{"n_head": 6, "n_kv_head": 6, "norm_place": "pre", "norm_eps": 1e-05, "tie_embeddings": false, "init_std_down": 0.00444, "lr": 0.00178, "beta1": 0.9, "schedule": "wsd", "decay_fraction": 0.769, "seq_len": 1024, "dataset": "wikipedia_en"}
MLP neurons of a small language model. Each row is named by its layer, matrix (gate and up: input weights; down: output weights) and neuron, and shows model dimensions 80-175. Each number is 200 + 20 x the weight over its row's rms, rounded and kept within 0 to 999. A neuron's up and down rows have the sign that makes its largest values positive.
After each neuron's rows, "fires after" lists the tokens most often just before its 100 highest values on Wikipedia text that the model never trained on. A number after a token or word is its count.

L5.gate319,178,244,201,198,175,201,196,191,168,223,190,186,234,231,219,191,199,196,174,212,197,212,194,182,218,194,213,174,192,208,226,172,204,215,201,179,212,195,201,216,221,184,177,221,186,211,207,220,230,212,183,176,186,201,224,207,183,175,229,193,208,249,207,186,196,195,197,146,179,197,180,192,165,204,196,228,216,202,226,186,213,197,215,176,211,231,200,191,204,203,173,204,227,218,192,224
L5.up319,206,210,207,199,172,239,202,187,181,217,207,149,196,236,155,214,179,191,182,205,190,230,199,216,195,201,209,143,177,224,239,184,200,229,188,181,199,195,193,209,217,191,203,215,201,192,199,200,198,197,208,204,202,196,218,216,195,182,208,215,183,232,210,187,187,211,185,169,190,187,194,184,163,218,219,221,209,185,190,207,178,191,195,173,224,219,187,169,212,206,180,224,226,206,171,218
L5.down319,229,161,223,226,211,212,203,193,191,191,235,200,167,190,203,200,230,196,204,210,202,215,190,235,207,184,200,228,187,187,184,196,206,182,210,197,186,225,216,166,219,187,225,171,226,199,214,195,172,206,208,210,186,216,184,180,241,206,179,201,199,148,216,194,211,224,195,223,200,221,218,186,216,195,225,164,189,188,165,223,184,173,195,213,221,180,198,224,194,196,210,217,186,172,199,171
fires after: "3" 17, "0" 15, " (" 14, "1" 14, "2" 6, "4" 6

L3.gate220,184,211,195,209,182,225,219,197,189,220,193,193,212,189,185,187,189,236,201,198,211,227,216,209,194,184,191,170,195,186,207,189,188,184,211,200,179,197,181,212,187,242,204,201,187,189,151,225,214,230,184,212,196,201,186,183,198,218,212,198,152,240,195,209,179,226,198,209,197,186,198,206,201,195,200,209,209,181,208,203,217,198,200,223,219,214,183,230,204,206,235,204,209,194,186,193
L3.up220,217,172,235,198,196,223,185,188,210,199,170,210,232,225,210,219,222,210,208,206,205,191,231,157,183,206,208,180,174,196,214,207,205,211,194,204,202,220,210,206,167,229,200,167,184,169,183,243,209,193,188,202,186,236,186,212,172,213,188,176,207,217,202,148,217,195,174,203,202,209,198,178,242,225,200,176,202,214,218,202,175,187,193,233,176,200,220,222,209,169,188,218,200,165,194,215
L3.down220,189,185,193,173,199,175,209,183,200,183,235,286,213,197,237,202,202,210,198,204,211,203,195,184,187,224,188,193,205,173,175,233,188,197,203,203,224,177,205,220,242,211,196,198,154,189,186,196,223,187,181,209,198,212,181,229,216,187,213,186,214,188,198,203,235,190,181,223,190,215,172,229,155,233,216,198,207,215,192,203,232,169,209,160,180,176,206,236,203,220,173,165,173,192,189,183
fires after: " d" 28, " tr" 9, " the" 6, " ex" 6, " f" 5, " re" 5

L5.gate111,222,208,201,203,217,217,221,194,171,173,208,173,200,224,205,159,161,194,190,230,212,191,193,173,196,187,221,209,208,183,224,206,196,184,224,211,212,207,214,227,226,246,199,220,196,200,202,213,196,173,167,178,222,219,226,205,201,211,192,147,180,233,194,220,181,193,177,209,197,182,188,188,220,203,199,190,213,189,185,183,192,213,194,214,238,193,219,171,191,181,193,183,212,199,191,210
L5.up111,189,187,189,218,206,188,183,167,192,207,222,187,214,212,190,207,184,250,213,232,218,197,176,178,190,184,239,224,236,214,208,233,214,155,210,172,209,194,244,200,209,220,177,234,204,193,201,191,206,224,147,209,204,203,187,185,205,231,194,193,192,211,235,222,173,252,203,195,194,192,174,198,215,206,203,204,188,201,183,181,216,202,213,200,203,230,225,189,200,176,176,227,179,250,197,260
L5.down111,190,206,194,180,210,246,226,212,212,191,190,209,203,195,157,190,188,198,228,171,200,226,184,201,207,147,161,216,214,196,218,189,241,202,216,217,212,164,194,189,206,208,202,232,177,216,188,208,183,195,191,174,226,160,203,168,198,174,205,170,169,187,238,223,236,198,212,212,179,210,180,191,212,211,226,212,188,208,139,204,206,209,234,196,211,211,188,173,185,175,165,219,204,199,208,233
fires after: " D" 33, " d" 6, "th" 6, " G" 5, " V" 5, " C" 4

L2.gate142,203,199,188,209,204,172,198,161,190,176,208,218,206,196,195,223,223,204,162,209,226,221,192,187,216,195,182,186,204,185,164,240,201,176,197,208,209,171,172,215,231,188,224,234,185,233,232,193,175,214,182,214,177,210,164,200,207,182,211,221,194,180,161,185,223,178,194,169,194,219,221,199,148,197,198,192,180,228,195,195,209,180,209,199,251,218,186,224,203,245,216,152,160,200,176,216
L2.up142,198,198,228,211,235,160,227,180,181,165,207,181,198,184,181,180,200,204,169,193,230,191,185,247,210,241,212,208,187,185,210,194,221,184,229,198,219,188,185,222,245,222,205,193,196,177,192,190,201,178,189,210,186,217,168,174,224,202,194,163,154,186,215,194,219,195,175,220,183,198,205,205,182,209,188,231,177,197,216,196,198,180,180,199,201,204,226,194,212,181,238,187,225,182,229,186
L2.down142,219,158,200,201,213,221,187,230,211,196,210,219,185,187,223,181,241,214,208,200,180,196,209,193,206,210,199,205,192,197,194,144,208,190,208,200,191,222,221,184,174,160,195,208,189,196,208,205,205,230,205,200,193,179,187,215,218,182,196,177,203,180,217,231,210,199,170,206,206,197,224,207,178,222,214,191,183,201,186,190,200,235,220,183,193,181,192,179,197,196,197,175,163,212,174,172
fires after: " H" 24, " L" 15, " m" 9, " M" 8, " St" 6, "H" 5

L8.gate179,177,219,185,189,212,152,235,163,179,209,217,188,200,234,218,213,201,190,177,199,221,164,209,185,195,194,221,196,207,230,179,243,186,184,218,206,189,219,232,189,203,206,213,211,208,252,192,204,227,208,200,211,209,191,225,201,208,166,228,209,231,181,217,205,228,162,178,176,232,207,203,186,201,171,196,209,213,209,206,197,240,210,209,213,232,219,211,205,188,236,201,192,211,176,217,225
L8.up179,220,229,181,201,227,186,200,214,204,203,213,169,173,166,194,209,226,186,193,185,230,219,210,218,203,200,204,189,191,203,176,208,165,183,260,205,187,182,233,200,215,204,210,203,227,210,182,199,169,216,192,141,232,181,210,192,192,160,195,210,187,215,182,208,230,198,213,175,199,207,216,187,205,202,172,228,215,196,204,203,210,158,196,191,216,223,233,197,214,171,213,213,189,209,178,209
L8.down179,183,197,217,189,197,222,179,184,264,187,176,248,190,161,203,203,208,207,208,163,203,225,204,211,217,216,233,219,205,166,193,190,195,182,190,183,187,201,191,177,212,157,224,211,196,150,188,205,225,186,166,201,223,216,206,197,195,188,199,219,194,197,167,165,196,197,215,216,238,192,214,180,196,199,187,210,210,163,179,210,198,219,188,233,187,196,179,221,222,191,229,226,180,202,191,171
fires after: " M" 24, " J" 15, " m" 10, "J" 7, " j" 6, " Ma" 6

L2.gate189,215,208,185,180,232,171,187,204,187,184,171,183,214,198,206,201,221,203,180,185,203,185,227,207,220,184,217,208,221,214,170,237,218,156,257,169,191,230,176,202,200,174,219,210,157,211,202,175,207,208,201,189,208,181,155,182,188,170,223,223,202,227,192,202,200,189,214,190,210,219,200,196,167,196,190,176,209,199,208,211,205,192,179,228,190,235,231,208,182,188,208,200,219,191,166,237
L2.up189,184,202,243,236,197,206,182,212,212,184,192,184,190,206,197,227,218,180,161,207,219,178,202,238,169,192,179,216,196,200,211,220,201,182,202,207,191,209,182,218,203,165,227,226,165,275,198,188,220,173,200,213,216,197,208,193,184,188,223,225,162,206,209,209,224,175,208,206,213,214,225,204,180,215,186,166,179,194,165,217,175,166,199,225,241,197,192,174,216,204,228,228,212,202,173,198
L2.down189,222,212,183,208,210,211,210,201,164,195,210,201,163,218,192,227,188,193,221,205,169,177,200,196,182,205,176,205,205,210,194,207,210,211,158,184,200,197,200,212,171,207,182,213,252,211,193,207,182,196,211,195,158,187,243,195,176,185,199,225,195,221,239,180,201,149,201,218,183,203,165,193,208,244,225,223,171,189,176,188,178,180,201,160,204,172,173,234,228,204,232,175,160,209,167,185
fires after: " L" 14, " O" 13, " m" 10, " design" 7, " us" 7, "l" 5

L5.gate215,171,245,167,223,225,176,155,225,155,154,182,193,200,202,210,181,216,219,179,178,199,204,227,203,212,223,183,201,207,205,189,212,204,150,160,178,230,205,208,186,199,187,181,196,207,233,186,207,212,217,176,204,209,191,202,177,180,212,218,203,164,207,178,246,177,207,202,194,170,192,218,184,164,215,187,186,206,204,204,196,232,235,230,203,214,209,199,196,220,197,216,160,179,203,192,223
L5.up215,240,212,225,188,249,189,236,244,169,176,230,175,211,184,214,223,181,217,208,179,200,199,162,175,199,188,198,217,179,204,199,190,217,172,194,224,206,205,176,206,191,206,210,230,200,182,179,184,221,208,211,202,191,175,215,179,179,208,189,212,189,212,171,209,207,159,191,183,200,178,207,175,193,195,172,198,191,223,205,197,202,185,204,212,190,201,227,199,244,210,237,222,177,183,182,218
L5.down215,191,187,232,178,179,204,189,206,235,177,197,203,184,181,165,193,174,224,192,210,189,215,208,226,234,170,205,212,176,189,198,200,228,214,181,201,178,158,171,165,233,202,176,195,181,196,192,209,191,215,188,182,189,197,199,180,185,216,206,163,213,193,174,220,191,168,227,204,176,218,164,195,191,197,270,196,191,166,221,219,214,180,193,213,196,227,202,227,167,184,214,207,198,193,168,207
fires after: " D" 15, " c" 9, " L" 9, " M" 8, " P" 8, " House" 8

L5.gate398,203,220,169,221,206,161,197,201,172,162,193,206,244,180,211,168,205,205,206,219,181,230,177,205,202,201,206,189,183,201,198,213,216,192,204,225,195,208,220,223,237,206,191,213,201,197,231,182,220,212,203,163,172,198,211,191,211,179,246,232,209,201,216,198,201,209,193,158,197,212,212,198,212,184,218,223,201,187,229,147,232,189,223,208,191,202,179,212,223,226,181,210,223,211,198,224
L5.up398,211,218,164,198,187,190,213,184,179,150,182,203,198,188,188,185,224,198,206,220,211,229,177,183,183,212,208,160,213,216,188,200,199,230,195,223,214,225,184,206,225,225,184,191,195,221,203,261,199,208,205,181,193,231,177,190,200,179,209,237,198,202,204,201,181,194,205,194,191,204,249,198,223,199,223,226,219,150,220,197,201,164,201,207,227,176,169,235,206,200,240,204,227,177,196,189
L5.down398,208,203,182,205,209,194,220,183,176,169,206,173,209,163,169,185,227,183,234,226,218,190,193,184,189,230,224,193,210,220,197,193,209,217,200,215,212,223,205,181,186,215,200,196,190,237,158,191,179,209,215,178,228,222,190,187,192,194,212,215,204,189,203,214,176,181,217,199,188,189,254,210,239,219,309,223,229,153,226,206,174,191,199,212,229,212,175,208,195,192,221,218,202,198,206,192
fires after: " " 33, "2" 12, "1" 8

L9.gate320,174,218,189,183,222,200,200,173,211,267,153,164,241,190,222,196,199,183,212,209,197,194,191,168,221,188,226,177,206,207,216,212,196,213,194,201,219,186,238,173,207,205,236,216,231,176,208,222,202,212,179,190,174,212,224,215,195,191,202,183,196,218,185,196,206,230,251,200,191,230,174,188,167,190,188,250,217,218,212,201,224,186,190,192,231,220,202,198,220,202,199,172,207,244,188,215
L9.up320,200,209,224,189,227,222,193,211,221,207,188,202,198,185,182,185,230,220,210,204,164,167,207,186,158,187,241,194,200,232,195,218,181,189,218,189,215,171,200,146,234,220,194,193,208,228,162,187,177,193,175,254,192,193,160,190,195,212,229,199,184,218,206,191,173,249,220,238,148,189,192,187,182,177,195,220,217,168,220,210,192,211,218,206,177,210,208,178,213,187,201,190,199,211,180,211
L9.down320,159,192,179,221,211,240,253,172,201,191,173,191,219,188,213,202,190,196,201,165,167,202,193,239,198,218,199,199,238,197,167,207,196,197,208,206,214,180,190,179,189,217,202,194,215,240,176,206,207,204,189,207,200,170,170,233,167,201,204,153,197,185,233,230,208,197,172,186,211,212,179,210,178,185,242,213,197,204,162,203,195,212,185,192,176,170,148,203,215,176,166,198,198,183,221,177
fires after: "-" 24, " D" 10, " P" 9, " C" 8, " " 7, "D" 4

L9.gate404,199,194,205,223,222,175,225,226,172,209,163,240,200,212,200,200,202,237,198,204,189,205,182,172,199,176,206,187,195,192,192,192,209,226,212,163,218,187,222,188,208,224,196,180,154,223,181,213,191,241,208,184,222,183,202,237,223,204,183,207,193,184,226,199,210,212,202,192,201,202,206,171,191,207,180,231,207,224,193,173,246,201,212,200,180,177,167,192,213,236,185,193,180,205,213,199
L9.up404,205,201,184,204,211,195,204,214,227,211,212,205,225,213,210,189,221,182,200,227,173,200,242,193,193,190,238,200,191,153,179,208,174,171,200,214,223,193,246,234,199,192,202,198,217,194,178,214,222,187,206,192,169,233,206,218,230,224,193,180,177,185,161,194,262,179,209,183,200,194,214,218,204,191,179,190,180,198,175,217,184,186,213,200,213,210,191,215,167,198,160,231,233,170,215,191
L9.down404,192,229,181,193,235,209,173,207,197,180,200,184,210,182,240,164,212,207,203,166,191,238,215,211,219,172,206,210,186,211,169,198,219,187,207,206,224,187,199,208,200,215,209,154,191,170,215,209,198,202,216,210,219,226,215,206,221,205,198,217,157,199,189,187,183,211,167,191,196,203,189,214,183,197,162,184,220,233,202,210,205,197,207,206,220,220,190,173,184,241,150,229,226,186,198,241
fires after: " ex" 15, "h" 10, " ag" 8, " inc" 8, "c" 7, "ran" 6